MLP neurons of a small language model. Each row is named by its layer, matrix (up: input weights) and neuron, and shows model dimensions 32-127. Each number is 50 + 12 x the weight over its row's rms, rounded and kept within 0 to 99.
After each neuron's rows, "fires on" lists the tokens most often at its 100 highest values on Wikipedia text that the model never trained on.

L8.up827:56 54 51 62 36 36 39 53 67 51 70 63 56 54 47 43 43 31 39 31 40 52 52 55 46 41 46 81 50 31 32 50 58 78 48 32 44 37 58 28 36 52 40 67 54 65 46 42 51 59 54 60 62 58 35 44 50 49 39 30 66 70 54 40 60 32 39 51 32 32 48 57 43 45 59 60 45 61 60 67 58 54 31 44 60 48 40 45 51 43 41 72 35 80 60 67
fires on: " |", ";", ","

L8.up396:49 46 70 38 64 36 40 46 32 40 56 59 37 46 58 47 45 28 63 51 51 43 52 51 21 67 50 58 48 52 50 36 47 68 49 62 53 50 35 85 71 84 46 48 71 76 75 51 59 41 30 37 53 54 33 48 50 36 36 41 62 81 77 50 50 55 43 34 57 74 57 63 61 57 47 52 51 45 28 43 52 45 70 58 68 71 54 68 33 54 59 71 39 34 55 60
fires on: " of", ":", " \"", " or", ",", "er"

L8.up1173:55 39 34 46 53 33 42 60 46 55 55 29 50 47 29 68 46 27 54 54 51 53 63 41 49 47 39 40 47 45 46 38 51 76 52 50 68 75 23 51 60 44 65 50 53 60 51 45 41 50 41 58 72 37 43 40 70 59 47 61 43 43 42 35 59 47 67 60 43 34 60 33 28 73 40 39 62 41 56 44 63 50 47 72 39 50 47 72 50 40 51 56 62 57 68 47
fires on: " of", " |", " and"

L6.up163:52 39 37 32 46 56 68 53 55 50 30 73 67 63 49 62 57 40 42 35 73 32 59 52 45 57 45 69 57 37 51 34 48 57 40 42 54 40 42 40 44 55 50 23 62 51 57 43 66 50 48 64 51 73 61 48 45 57 47 43 70 70 36 58 46 35 24 56 49 71 21 59 55 60 30 35 56 43 63 63 58 30 46 53 43 43 64 47 53 58 44 59 49 46 42 47
fires on: " s", " st", " j", " g", "ich"

L6.up1668:59 54 56 47 61 38 49 57 44 55 53 57 26 42 35 53 30 59 48 73 54 56 41 42 42 33 19 39 54 39 53 63 44 37 51 55 67 56 50 24 55 41 51 38 41 66 47 29 50 57 56 33 40 45 37 69 66 55 50 48 60 33 57 40 48 48 55 53 55 72 40 46 79 41 49 34 41 60 70 53 48 43 36 45 60 47 59 61 61 62 46 54 55 38 17 49
fires on: " and", " to", "t", "et", "q"

L6.up1629:58 35 68 39 55 50 55 48 60 73 52 53 43 69 48 49 49 38 45 40 21 53 49 39 47 54 33 42 27 49 54 36 41 46 46 36 34 43 77 44 50 68 42 47 59 35 37 39 24 57 51 47 64 40 72 47 32 54 46 66 62 69 51 39 25 33 78 26 49 55 65 43 63 46 61 51 46 58 42 50 56 54 65 56 38 49 43 61 76 36 41 56 40 51 40 67
fires on: ":", "-", " and", "–", "u", " +"

L8.up564:50 68 39 60 60 42 45 65 41 42 47 44 50 51 58 35 45 38 65 34 33 29 36 50 49 65 49 51 44 62 65 73 37 50 37 58 65 49 59 58 54 45 51 48 46 45 39 52 56 53 44 32 55 44 63 52 39 38 59 49 66 36 55 52 54 42 61 64 43 35 53 33 39 54 39 63 78 54 26 56 75 60 35 50 51 33 42 49 52 28 71 55 47 50 48 56
fires on: ",", "}", " f", "F", "f", "\","

L8.up970:61 28 56 54 56 43 59 31 38 58 40 55 35 60 60 39 51 48 49 63 52 54 51 27 59 54 59 60 41 53 67 37 60 64 55 51 29 47 44 47 54 47 69 58 61 35 65 68 42 41 61 33 58 70 60 46 38 35 49 51 48 40 55 42 29 71 76 54 47 52 53 33 57 44 62 38 47 57 55 67 54 66 38 56 45 49 64 44 48 46 59 46 42 49 31 58
fires on: " and", "/", " or", "\n", "E", " &"

L8.up499:27 43 44 53 61 38 44 73 31 52 56 55 54 54 57 36 56 42 85 45 56 54 39 52 57 47 68 38 51 52 49 65 49 48 53 44 53 56 53 52 53 40 69 48 47 42 25 45 37 68 24 62 51 55 48 61 37 43 55 62 56 33 68 59 52 52 45 40 52 49 70 53 56 51 52 34 66 46 58 67 48 57 29 50 48 44 49 66 51 55 56 40 29 29 52 39
fires on: " New", "w", "amp", " sw", "New", "urn"

L8.up1679:47 49 51 63 43 38 34 42 57 46 48 48 57 35 73 28 47 40 53 71 55 49 52 67 66 38 51 51 54 48 45 60 59 39 52 63 58 44 53 50 38 60 54 34 67 50 55 36 54 62 46 59 29 19 45 32 57 50 72 31 63 68 44 67 45 70 40 55 68 74 51 55 31 47 47 54 77 46 56 60 46 51 50 54 41 39 47 39 42 41 40 70 49 80 68 45
fires on: "|", " of", " a", ",", " and"

L6.up28:44 31 76 39 65 36 33 61 47 55 66 32 65 53 35 32 59 63 30 52 53 18 64 51 58 33 56 49 47 57 58 61 44 72 46 44 44 36 32 46 25 49 51 32 59 45 56 41 50 58 52 46 58 56 63 55 42 56 46 50 49 54 37 49 40 64 50 59 43 64 65 62 35 58 59 72 50 60 32 49 63 66 46 58 50 59 36 60 75 71 61 51 55 49 52 62
fires on: " |", ",", " and"

L6.up1718:75 65 63 53 34 63 49 71 25 56 55 54 60 39 35 45 42 42 73 39 62 35 58 52 42 70 56 73 48 52 48 30 46 61 42 42 30 51 41 48 64 60 34 51 31 71 67 38 54 52 44 44 52 42 48 44 28 53 58 33 73 57 53 49 71 58 44 74 43 50 48 47 63 49 38 48 47 61 37 44 65 48 32 50 53 53 52 56 41 47 53 65 43 41 50 30
fires on: " |", ":", ")", "er", " "

L8.up1081:47 47 35 48 41 41 44 52 30 35 27 69 58 42 64 31 52 64 59 57 51 26 39 64 53 41 41 48 34 51 52 27 46 42 48 51 47 50 47 53 65 62 55 47 40 51 62 77 63 32 61 50 52 62 33 51 58 73 59 52 62 18 64 78 65 52 50 43 71 51 32 44 53 49 40 50 68 59 39 41 63 63 47 52 73 65 37 42 47 73 41 50 60 35 61 73
fires on: "ing", "es", " of", " in", "s"

L8.up586:57 67 66 48 33 63 47 41 40 37 67 55 49 68 43 37 57 49 42 54 51 39 33 42 53 59 50 56 66 49 58 65 41 43 69 40 48 28 47 43 53 52 33 38 38 59 37 42 44 43 62 40 50 48 73 54 52 29 37 55 55 35 47 70 45 67 60 39 57 39 33 54 60 48 60 20 51 51 55 50 68 70 35 56 65 43 48 53 74 56 38 62 41 40 54 62
fires on: " and", ",", " to", " of"

L6.up402:68 40 48 49 35 41 53 48 72 64 37 34 50 56 62 52 73 48 59 73 26 32 53 46 22 71 39 68 61 43 57 62 50 54 49 58 35 60 48 53 60 53 41 45 57 50 70 66 58 56 41 40 51 68 58 51 55 46 70 49 65 37 37 62 50 33 37 59 53 55 52 26 56 56 50 66 60 54 44 46 55 63 46 50 34 46 42 54 67 22 51 67 51 47 36 48
fires on: " F", "F", " f", "f", " h", " g"

L8.up1423:49 58 61 43 57 35 43 52 56 60 38 40 40 59 43 42 39 25 46 53 34 55 59 56 45 36 59 62 39 65 51 25 60 66 32 68 81 59 48 67 44 43 75 41 66 59 54 46 56 53 47 68 60 31 40 52 51 54 45 44 41 61 49 53 36 56 57 56 33 35 45 29 52 57 59 38 49 46 60 47 58 18 59 29 36 32 59 44 40 55 58 42 64 44 63 82
fires on: " P", "et", "P", ".", "B", " of"

L6.up45:62 44 35 68 28 40 43 36 58 45 23 53 37 46 53 57 72 53 50 36 45 54 35 28 53 53 40 56 32 55 72 36 50 37 52 63 44 62 63 55 47 77 68 69 72 50 53 64 39 44 40 63 60 60 39 20 32 49 41 58 45 17 50 53 46 57 71 33 38 72 52 45 34 54 55 46 54 51 59 56 42 54 41 55 47 55 70 76 42 37 32 56 60 33 28 46
fires on: " the", " and", " or", " a", "ate", ";"

L6.up633:27 46 31 49 35 49 59 49 59 55 45 30 46 53 40 45 45 42 54 43 43 42 50 41 53 40 41 35 68 46 55 62 36 51 62 51 56 36 68 45 46 65 25 58 28 49 66 48 62 67 46 57 80 53 48 64 41 34 51 58 41 57 62 45 69 78 76 46 46 56 28 63 35 56 52 27 66 44 41 43 55 45 56 54 64 56 42 42 50 56 47 39 57 53 57 73
fires on: "\n", ";", ":", " not", "at"

L6.up271:37 44 67 67 47 56 45 49 42 60 49 37 32 59 60 69 49 28 44 68 55 68 50 37 32 35 31 49 58 49 47 51 53 36 70 35 38 45 62 44 64 41 49 44 43 49 61 40 52 44 55 47 49 61 34 55 63 33 47 65 39 72 58 56 42 44 31 24 48 61 47 26 69 55 58 56 50 57 39 55 36 49 65 38 38 33 56 66 72 46 41 43 62 46 32 64
fires on: " as", " (", ":", "-", " -", "—"

L6.up1539:35 68 35 41 47 47 55 78 46 53 52 44 48 43 35 45 53 58 61 47 40 57 61 50 54 62 58 40 56 55 70 54 52 32 57 46 44 48 35 51 65 46 46 46 55 40 51 20 48 54 43 23 50 62 50 15 33 46 62 46 61 63 47 51 57 40 53 60 50 35 51 49 49 78 64 67 49 47 59 45 60 47 51 36 45 53 37 47 52 34 36 58 56 38 45 43
fires on: ".", " of", " |", " is", " was", " the"

L8.up174:35 61 63 54 59 46 36 44 30 37 41 36 45 76 39 45 58 68 42 39 31 48 31 52 33 49 57 68 41 38 60 41 70 39 49 61 56 53 48 35 60 57 75 32 39 64 46 23 48 46 56 60 43 65 63 18 51 69 52 57 72 52 46 53 58 55 55 40 61 58 50 59 53 62 61 40 70 72 57 28 57 51 36 42 43 60 49 40 56 53 42 48 51 59 26 53
fires on: ".", " (", " and", " (−", ","

L6.up1595:49 55 56 37 83 43 47 43 68 18 63 58 35 26 51 43 28 60 63 51 56 77 42 47 30 43 46 51 46 50 32 64 44 50 59 59 36 65 42 49 57 64 55 51 57 51 33 65 34 40 68 21 31 33 47 57 49 34 67 58 50 33 58 45 56 62 41 62 42 58 55 53 46 26 54 54 61 50 69 34 51 43 40 51 36 37 58 41 56 64 66 31 74 44 16 55
fires on: " to", " ===", " and", " =="

L6.up9:28 43 57 53 54 45 46 58 56 50 73 60 53 45 47 41 48 32 29 37 62 64 62 42 54 45 41 62 39 49 59 36 35 39 46 40 46 47 43 38 42 57 54 48 51 52 58 34 20 44 57 23 37 50 58 79 36 43 45 67 58 40 63 56 19 64 64 49 40 87 44 65 47 47 62 44 58 59 61 34 63 62 47 49 62 55 51 31 47 71 62 39 62 61 23 65
fires on: " |", ",", " he", "|---|---|---|---|"

L6.up1894:33 62 70 54 58 32 60 36 36 71 64 53 59 58 62 36 35 60 53 53 64 67 35 41 57 59 48 64 48 55 43 65 55 48 50 58 44 49 58 50 45 58 29 60 42 50 39 61 29 64 51 30 47 47 50 63 66 44 35 48 48 58 51 35 34 49 31 38 61 44 30 72 56 38 69 34 34 33 47 51 48 52 72 45 42 42 51 47 45 41 66 50 41 62 80 43
fires on: ".", " the", "-", "^"

L6.up1915:55 70 61 53 52 40 58 50 49 69 29 53 45 41 23 32 59 38 59 40 27 50 48 70 43 52 50 53 48 45 32 55 61 45 47 31 54 56 48 59 38 58 47 66 54 34 51 75 67 71 43 70 43 50 57 55 48 15 35 53 63 38 52 47 50 34 34 54 33 33 56 52 38 48 60 54 52 57 51 69 58 63 59 38 55 36 13 56 33 57 34 46 63 44 66 43
fires on: "\n", ",", " |", " Writ"

L8.up1888:43 71 56 52 34 44 37 39 63 51 55 53 34 42 32 36 73 57 40 63 53 54 61 69 60 50 48 46 50 43 46 61 51 52 67 59 56 29 62 39 66 64 59 34 39 43 49 43 44 34 62 52 46 37 56 50 51 37 47 34 47 57 40 31 59 29 50 51 56 63 39 33 58 59 71 59 62 26 52 61 53 55 44 63 52 34 37 57 50 43 26 53 53 42 75 43
fires on: " of", " and", " which", " that", " |"

L8.up1009:40 54 41 36 52 33 40 58 53 54 49 44 45 55 57 54 25 57 50 49 73 42 55 37 28 56 55 63 33 75 68 47 70 62 37 55 66 56 56 50 56 58 62 48 40 35 40 63 40 49 51 40 35 28 48 51 59 46 55 39 39 36 56 38 41 60 45 47 74 27 30 50 48 50 54 58 53 52 44 38 54 49 54 49 54 58 46 41 38 67 81 53 60 65 65 40
fires on: ",", ".", " the", " one", " a", " don"

L6.up86:27 50 25 59 42 36 60 31 66 51 58 43 52 39 47 57 68 53 20 51 52 49 60 40 53 35 59 42 40 40 58 44 59 43 43 63 64 67 53 42 53 70 40 42 71 49 59 18 45 32 12 47 40 63 54 63 51 59 51 49 53 43 45 53 63 30 59 61 37 40 57 61 48 47 50 44 61 55 59 48 55 46 62 34 58 54 58 53 45 50 50 42 62 63 73 44
fires on: ".", " $", " #", "^{", "_{", "$"

L6.up218:63 36 40 53 42 62 38 49 43 65 33 64 59 34 47 65 63 40 35 08 40 41 30 58 44 62 43 78 56 42 78 23 57 55 22 51 49 52 38 27 57 50 44 46 45 59 45 73 55 54 55 66 37 72 68 49 29 67 47 40 45 45 37 46 43 47 67 55 43 69 47 47 52 47 42 49 55 39 55 36 48 50 64 59 51 77 46 64 44 54 37 55 47 52 49 52
fires on: " =", " one", " |", "%"

L8.up1895:51 65 55 51 58 30 62 62 23 41 47 36 32 54 35 46 66 52 54 45 51 33 44 55 52 34 51 45 53 59 37 38 60 22 40 52 64 41 59 41 62 69 56 48 44 41 41 35 56 35 47 51 53 47 32 39 52 26 40 65 59 46 55 48 45 43 71 42 56 55 38 50 50 38 58 55 65 52 47 61 47 64 44 36 44 44 62 47 44 44 50 55 52 63 41 58
fires on: ",", " |", "l", " of", " (", "r"

L8.up691:50 41 66 46 42 41 23 69 57 47 57 27 54 42 47 31 60 52 45 75 55 48 60 68 51 46 25 38 46 47 36 53 58 51 48 46 70 24 62 41 13 43 53 60 57 55 51 51 52 46 47 63 77 33 53 67 35 53 65 38 60 42 65 53 47 39 52 42 39 64 38 32 29 58 53 68 55 53 49 82 53 48 41 49 46 44 58 49 38 46 40 74 44 38 58 54
fires on: " and", " of", ",", " or"

L8.up1334:50 50 56 42 52 30 36 50 61 46 58 43 41 83 26 43 27 49 56 57 36 57 61 46 39 38 59 53 47 27 55 52 65 51 46 66 70 48 52 37 45 45 56 51 28 75 52 29 26 47 63 46 55 44 44 57 59 51 55 43 30 33 43 54 37 24 61 49 57 73 58 26 53 59 36 61 56 48 61 53 57 52 49 30 35 37 42 56 72 54 59 35 58 54 64 42
fires on: " and", ",", ":", " in", " was"

L8.up1246:70 40 46 44 41 68 60 49 60 47 51 62 48 52 54 27 53 51 41 56 48 50 48 39 50 52 62 51 81 56 64 40 32 53 25 30 28 27 53 35 46 46 55 45 49 21 43 39 32 40 47 54 62 21 36 66 40 49 48 51 52 46 55 46 64 44 47 57 71 52 53 50 58 70 46 53 82 62 43 81 48 47 35 77 74 45 52 67 42 41 51 60 48 56 72 55
fires on: " in"

L6.up994:62 59 56 60 71 49 28 64 53 55 57 39 48 33 36 54 43 42 44 46 56 59 39 55 61 71 48 57 56 67 41 41 42 51 42 53 82 49 62 46 42 43 57 66 30 58 40 37 67 44 39 72 53 43 40 72 47 49 41 56 07 41 46 59 51 58 60 29 51 58 59 41 53 39 39 38 75 63 49 51 58 59 52 43 56 48 59 54 34 59 53 58 66 46 56 46
fires on: ",", ":", "1", "),", "."

L6.up1040:63 59 57 43 35 65 53 45 47 70 58 29 28 55 58 54 37 51 51 58 60 51 42 57 56 45 44 48 50 83 50 39 45 59 59 34 77 28 37 37 68 45 48 66 48 51 43 44 39 46 58 59 45 59 71 79 53 20 65 37 48 48 42 55 52 48 59 23 52 56 36 52 60 43 60 51 42 49 32 64 53 55 44 49 57 67 68 51 64 52 43 68 49 69 37 45
fires on: " of", " many", " and", " other", " |"

L8.up740:68 68 46 63 34 38 55 37 52 31 36 29 19 28 33 49 63 45 53 40 52 39 42 28 50 59 54 31 61 50 51 47 47 46 29 44 56 72 44 59 65 49 37 56 51 39 46 35 59 72 56 50 63 25 43 38 60 34 49 43 68 59 50 35 48 41 56 53 56 58 47 51 25 28 40 43 74 51 53 50 69 58 57 73 61 38 46 54 45 52 42 42 44 42 41 74
fires on: ",", " and"

L6.up1331:61 35 48 55 52 68 19 44 47 38 59 60 42 63 56 41 52 37 72 78 36 63 38 60 35 31 59 37 62 51 50 34 41 28 70 32 38 43 45 34 65 70 35 54 48 42 43 35 35 42 33 52 24 47 52 78 43 53 52 45 84 59 63 50 37 57 63 52 78 27 51 30 51 50 65 53 59 60 57 67 59 47 68 61 61 44 43 44 35 52 36 61 52 51 55 50
fires on: ",", " in", " of"

L6.up1676:44 24 39 55 48 41 46 36 58 42 33 45 31 25 52 13 57 81 43 54 64 54 51 50 70 52 47 37 58 52 45 48 33 23 53 43 60 44 41 69 34 50 58 37 48 66 50 61 43 29 29 47 57 41 41 33 41 63 56 45 62 61 57 53 36 48 45 56 54 67 46 37 35 35 34 60 52 48 57 55 62 55 59 46 55 41 46 64 53 35 40 65 54 62 34 73
fires on: ",", "|", "As", " with", " As"

L8.up35:44 61 59 40 51 43 52 59 66 55 48 58 56 43 47 52 31 53 50 32 57 65 63 53 46 60 46 29 57 55 48 52 63 52 37 54 31 55 36 62 65 65 48 50 46 42 40 64 45 50 46 45 51 72 35 68 44 28 53 38 30 60 51 56 62 34 44 55 48 55 65 34 63 61 58 83 49 62 47 25 47 40 57 58 65 39 38 48 40 34 62 47 39 33 42 59
fires on: ",", ".", " .", " |", ":"

L6.up1666:72 37 41 55 92 58 49 45 60 43 52 37 47 63 75 66 45 75 53 41 38 53 52 65 55 67 47 35 31 58 72 43 59 57 45 73 39 32 46 43 40 44 45 47 52 53 60 58 48 57 56 36 34 57 48 34 37 30 52 46 65 62 60 56 40 45 63 42 55 68 56 55 54 74 31 42 44 49 58 57 85 36 54 58 54 57 51 44 45 63 48 51 49 53 39 46
fires on: " in", " by", " |", " for", " of", " to"

L6.up665:61 72 59 58 52 63 40 46 32 51 49 61 36 50 43 50 58 19 52 46 47 29 39 61 44 62 50 50 71 60 48 41 54 53 62 63 54 46 31 68 43 56 45 53 53 63 69 43 34 40 53 34 47 49 59 44 53 40 34 58 58 46 60 43 68 66 48 46 30 52 40 56 63 36 41 25 49 68 58 45 55 24 28 62 49 71 64 69 53 45 37 65 56 43 54 64
fires on: " |", " \"", " of", "s", ",", ":"

L8.up339:56 49 32 55 63 51 61 50 51 67 62 73 53 48 57 53 37 42 45 73 63 46 40 57 56 48 40 53 42 61 54 58 63 40 66 41 48 38 48 53 73 35 33 40 43 60 56 41 62 35 43 18 64 58 48 45 65 73 37 54 51 42 59 53 63 45 52 36 46 64 43 46 54 27 49 65 50 36 73 39 47 67 52 41 53 72 60 50 34 61 35 61 51 27 65 54
fires on: " to", " in", "]", " of", " be", "it"

L8.up131:52 54 54 57 68 46 67 67 55 62 55 39 54 54 52 36 52 36 46 39 45 41 42 62 62 52 51 50 56 22 49 37 41 67 37 35 36 61 47 46 47 52 53 52 65 47 43 64 65 63 52 54 33 66 23 65 50 51 42 48 63 46 72 47 61 33 59 42 35 48 44 63 44 56 48 64 48 41 58 59 44 41 68 36 32 52 45 32 49 41 55 58 56 36 47 48
fires on: " |", "\n", " was", " were", " is", " are"

L8.up729:54 62 39 48 47 50 41 53 33 32 49 48 43 71 48 46 34 45 66 71 55 53 42 55 62 50 30 69 54 64 70 53 53 21 41 55 77 36 39 33 57 44 50 58 61 58 46 19 45 51 65 51 54 61 44 59 50 27 56 52 66 68 55 44 51 47 31 45 42 47 52 50 62 47 67 56 56 55 43 54 71 60 34 44 41 77 59 57 55 29 29 41 50 42 33 41
fires on: " of", " is", " was", ",", ")"

L6.up1400:71 47 23 68 49 67 48 55 69 63 61 46 72 61 53 39 47 58 54 69 29 62 65 45 70 66 42 46 41 35 61 56 61 44 72 42 45 73 54 28 66 57 51 35 50 49 50 36 12 65 57 42 51 55 41 44 51 56 40 46 49 58 38 55 40 50 32 48 41 47 62 56 55 45 63 67 42 33 50 61 59 42 53 35 47 55 53 37 56 29 47 36 34 43 37 43
fires on: " of", " group", " are", ":", " is", " series"

L6.up1705:37 58 46 57 36 58 56 45 56 27 52 49 41 34 38 47 58 38 40 44 39 60 72 50 57 44 63 31 32 51 62 31 50 60 40 51 29 47 50 44 58 65 60 56 41 71 38 41 32 65 39 53 61 61 54 58 50 28 56 32 47 46 47 55 45 37 38 54 37 63 64 69 45 50 53 66 30 70 45 40 64 56 41 52 48 46 32 17 45 29 65 36 55 53 63 73
fires on: " |", ".", " ", " (", " a"

L8.up469:59 25 58 72 61 55 28 49 61 51 74 38 58 24 54 46 43 43 52 38 64 47 37 49 47 43 46 33 61 51 53 59 36 51 33 59 55 60 43 34 34 50 63 51 63 68 42 40 47 52 55 60 48 55 47 62 57 41 27 43 44 35 29 80 56 53 47 39 45 46 69 32 50 31 42 37 54 67 53 62 44 46 37 57 49 53 45 68 53 47 38 50 34 72 24 56
fires on: ".", "-", " 1", "0", "1", " I"

L6.up464:41 66 37 53 30 60 28 49 56 48 42 58 74 49 48 49 48 50 43 34 48 45 22 65 61 44 45 68 76 34 48 36 63 64 27 59 45 31 44 32 33 40 61 58 53 35 19 44 57 59 43 65 69 35 46 51 59 59 41 34 59 62 40 50 33 35 27 64 52 90 44 48 43 61 63 65 49 68 52 57 55 49 54 43 32 73 47 74 48 48 51 48 49 53 48 57
fires on: " |", " —", " said", " ="

L6.up161:43 54 47 51 75 52 47 73 28 62 41 64 40 39 58 37 46 69 42 33 66 48 63 65 49 41 38 45 33 49 49 60 58 57 54 72 32 26 28 48 43 46 65 56 52 63 63 55 40 43 53 32 36 47 42 62 68 41 63 57 48 32 63 36 32 63 58 31 62 57 26 55 41 38 67 55 27 49 65 37 62 40 40 55 49 51 58 67 38 47 42 45 31 74 37 54
fires on: " be", " to", " comp", " in", " also", " am"

L8.up282:61 52 65 76 47 38 35 28 50 63 56 47 62 41 64 51 41 55 67 54 47 43 61 48 44 71 61 36 48 57 20 40 72 67 50 57 33 57 48 51 44 41 39 34 36 47 50 59 53 56 47 58 70 38 64 59 46 66 44 45 54 58 51 56 67 44 49 48 25 74 43 38 48 42 37 13 69 60 46 60 55 47 57 40 73 56 62 60 39 54 56 72 34 62 35 38
fires on: " and", " or", ",", " I"

L8.up1500:33 53 45 47 53 48 52 66 46 60 48 58 51 42 51 40 41 68 57 36 67 51 40 47 51 48 65 38 42 49 49 59 27 59 22 66 54 56 66 62 46 55 25 45 51 30 30 50 43 69 38 40 47 41 45 66 50 54 39 59 52 55 55 51 78 41 38 40 51 37 67 26 85 51 29 48 79 47 19 38 63 33 57 57 59 45 57 66 34 72 58 49 65 51 61 53
fires on: " to", "ing", " in", "ating", "After"

L8.up1538:41 57 68 70 48 27 63 58 81 35 60 49 44 47 46 43 58 28 51 54 22 44 50 63 50 29 50 64 45 52 20 59 75 51 32 49 58 37 66 47 67 55 57 54 38 45 62 52 46 48 55 52 53 46 52 59 46 12 63 59 71 54 74 43 63 69 34 49 41 43 48 58 45 47 56 47 74 54 52 58 55 36 48 27 51 44 38 33 67 42 40 48 48 62 44 59
fires on: " and", ";", ",", " or", " while", " |"

L6.up1201:56 39 42 37 71 40 22 44 50 60 48 40 53 35 63 40 61 41 63 64 54 28 46 69 62 66 69 51 48 49 54 27 68 31 56 36 42 48 28 29 71 32 49 51 59 50 48 35 44 28 49 59 55 39 61 48 29 34 68 58 54 66 70 59 58 48 54 43 73 32 81 46 63 48 58 42 60 59 60 57 73 44 49 58 60 50 63 36 37 23 63 63 51 46 58 80
fires on: "-", "|", " ", " the", " in"

L8.up1448:66 56 39 53 35 34 57 37 69 63 36 30 23 48 45 61 51 42 40 49 49 48 47 47 56 59 69 47 34 37 38 48 62 41 57 46 71 56 44 62 46 57 42 53 47 36 43 50 44 46 27 36 45 42 57 40 37 17 63 63 45 42 57 46 45 29 57 56 65 50 43 54 36 49 42 30 48 53 24 56 60 40 69 73 54 31 40 58 49 55 57 68 48 62 36 66
fires on: ",", " of", " in"

L6.up682:55 36 33 45 40 40 20 53 34 41 63 53 67 46 40 48 36 44 63 30 40 43 62 84 38 45 57 54 66 69 60 31 71 55 38 58 60 57 55 59 38 45 30 66 38 71 58 26 43 64 50 49 61 69 43 43 58 38 49 53 41 37 26 62 26 68 65 52 54 47 50 42 53 43 57 75 54 49 41 69 43 38 50 47 38 57 62 62 60 56 33 47 45 28 53 45
fires on: " and", ":", " President", "–"

L6.up1337:56 61 41 56 67 40 28 43 46 65 51 53 65 68 32 66 47 35 62 28 44 39 50 46 67 58 42 30 38 58 62 63 36 45 47 57 37 79 52 44 66 33 53 35 47 43 29 67 56 17 49 35 53 35 46 51 52 60 53 50 55 50 52 55 54 42 62 66 52 65 50 36 57 68 40 64 46 48 66 45 82 40 38 50 34 70 68 62 72 66 66 57 62 47 52 55
fires on: " |", "',", " team", " election", ",", " district"

L8.up1555:54 27 54 46 60 28 66 50 65 50 51 40 63 40 52 54 32 48 47 43 42 42 49 46 54 60 54 31 44 79 27 33 61 38 27 38 51 45 39 49 31 52 46 47 46 55 55 36 55 61 51 43 44 35 55 74 61 47 60 66 46 49 59 75 49 64 56 39 35 61 33 69 46 56 68 55 59 51 44 48 23 42 59 46 69 50 55 54 49 88 69 46 55 78 42 59
fires on: ",", " and", " (", " car", " Car"

L8.up1070:40 50 50 80 30 43 48 46 57 37 65 60 54 54 54 50 37 56 46 58 23 41 67 39 67 39 64 56 47 54 54 41 53 62 69 54 56 41 59 51 66 73 58 35 34 49 45 63 37 39 52 43 73 49 34 46 51 24 46 47 51 55 45 32 61 66 47 40 35 46 52 53 51 43 52 30 66 49 41 45 31 58 46 43 67 57 44 43 56 74 50 61 43 55 53 48
fires on: " |", " for", "or", ":", ";", " is"

L8.up1858:55 51 46 41 23 53 63 35 54 79 46 48 27 39 34 40 51 47 70 74 46 31 58 69 69 52 32 39 27 69 44 45 56 47 50 72 66 45 38 48 61 61 49 51 50 53 52 25 53 59 57 45 37 46 32 76 66 52 43 45 68 61 44 34 47 42 33 45 56 64 57 72 60 27 54 50 53 45 48 54 60 75 35 79 40 72 40 41 54 50 45 57 43 37 51 31
fires on: " which", " of", " both", " the", " was", " are"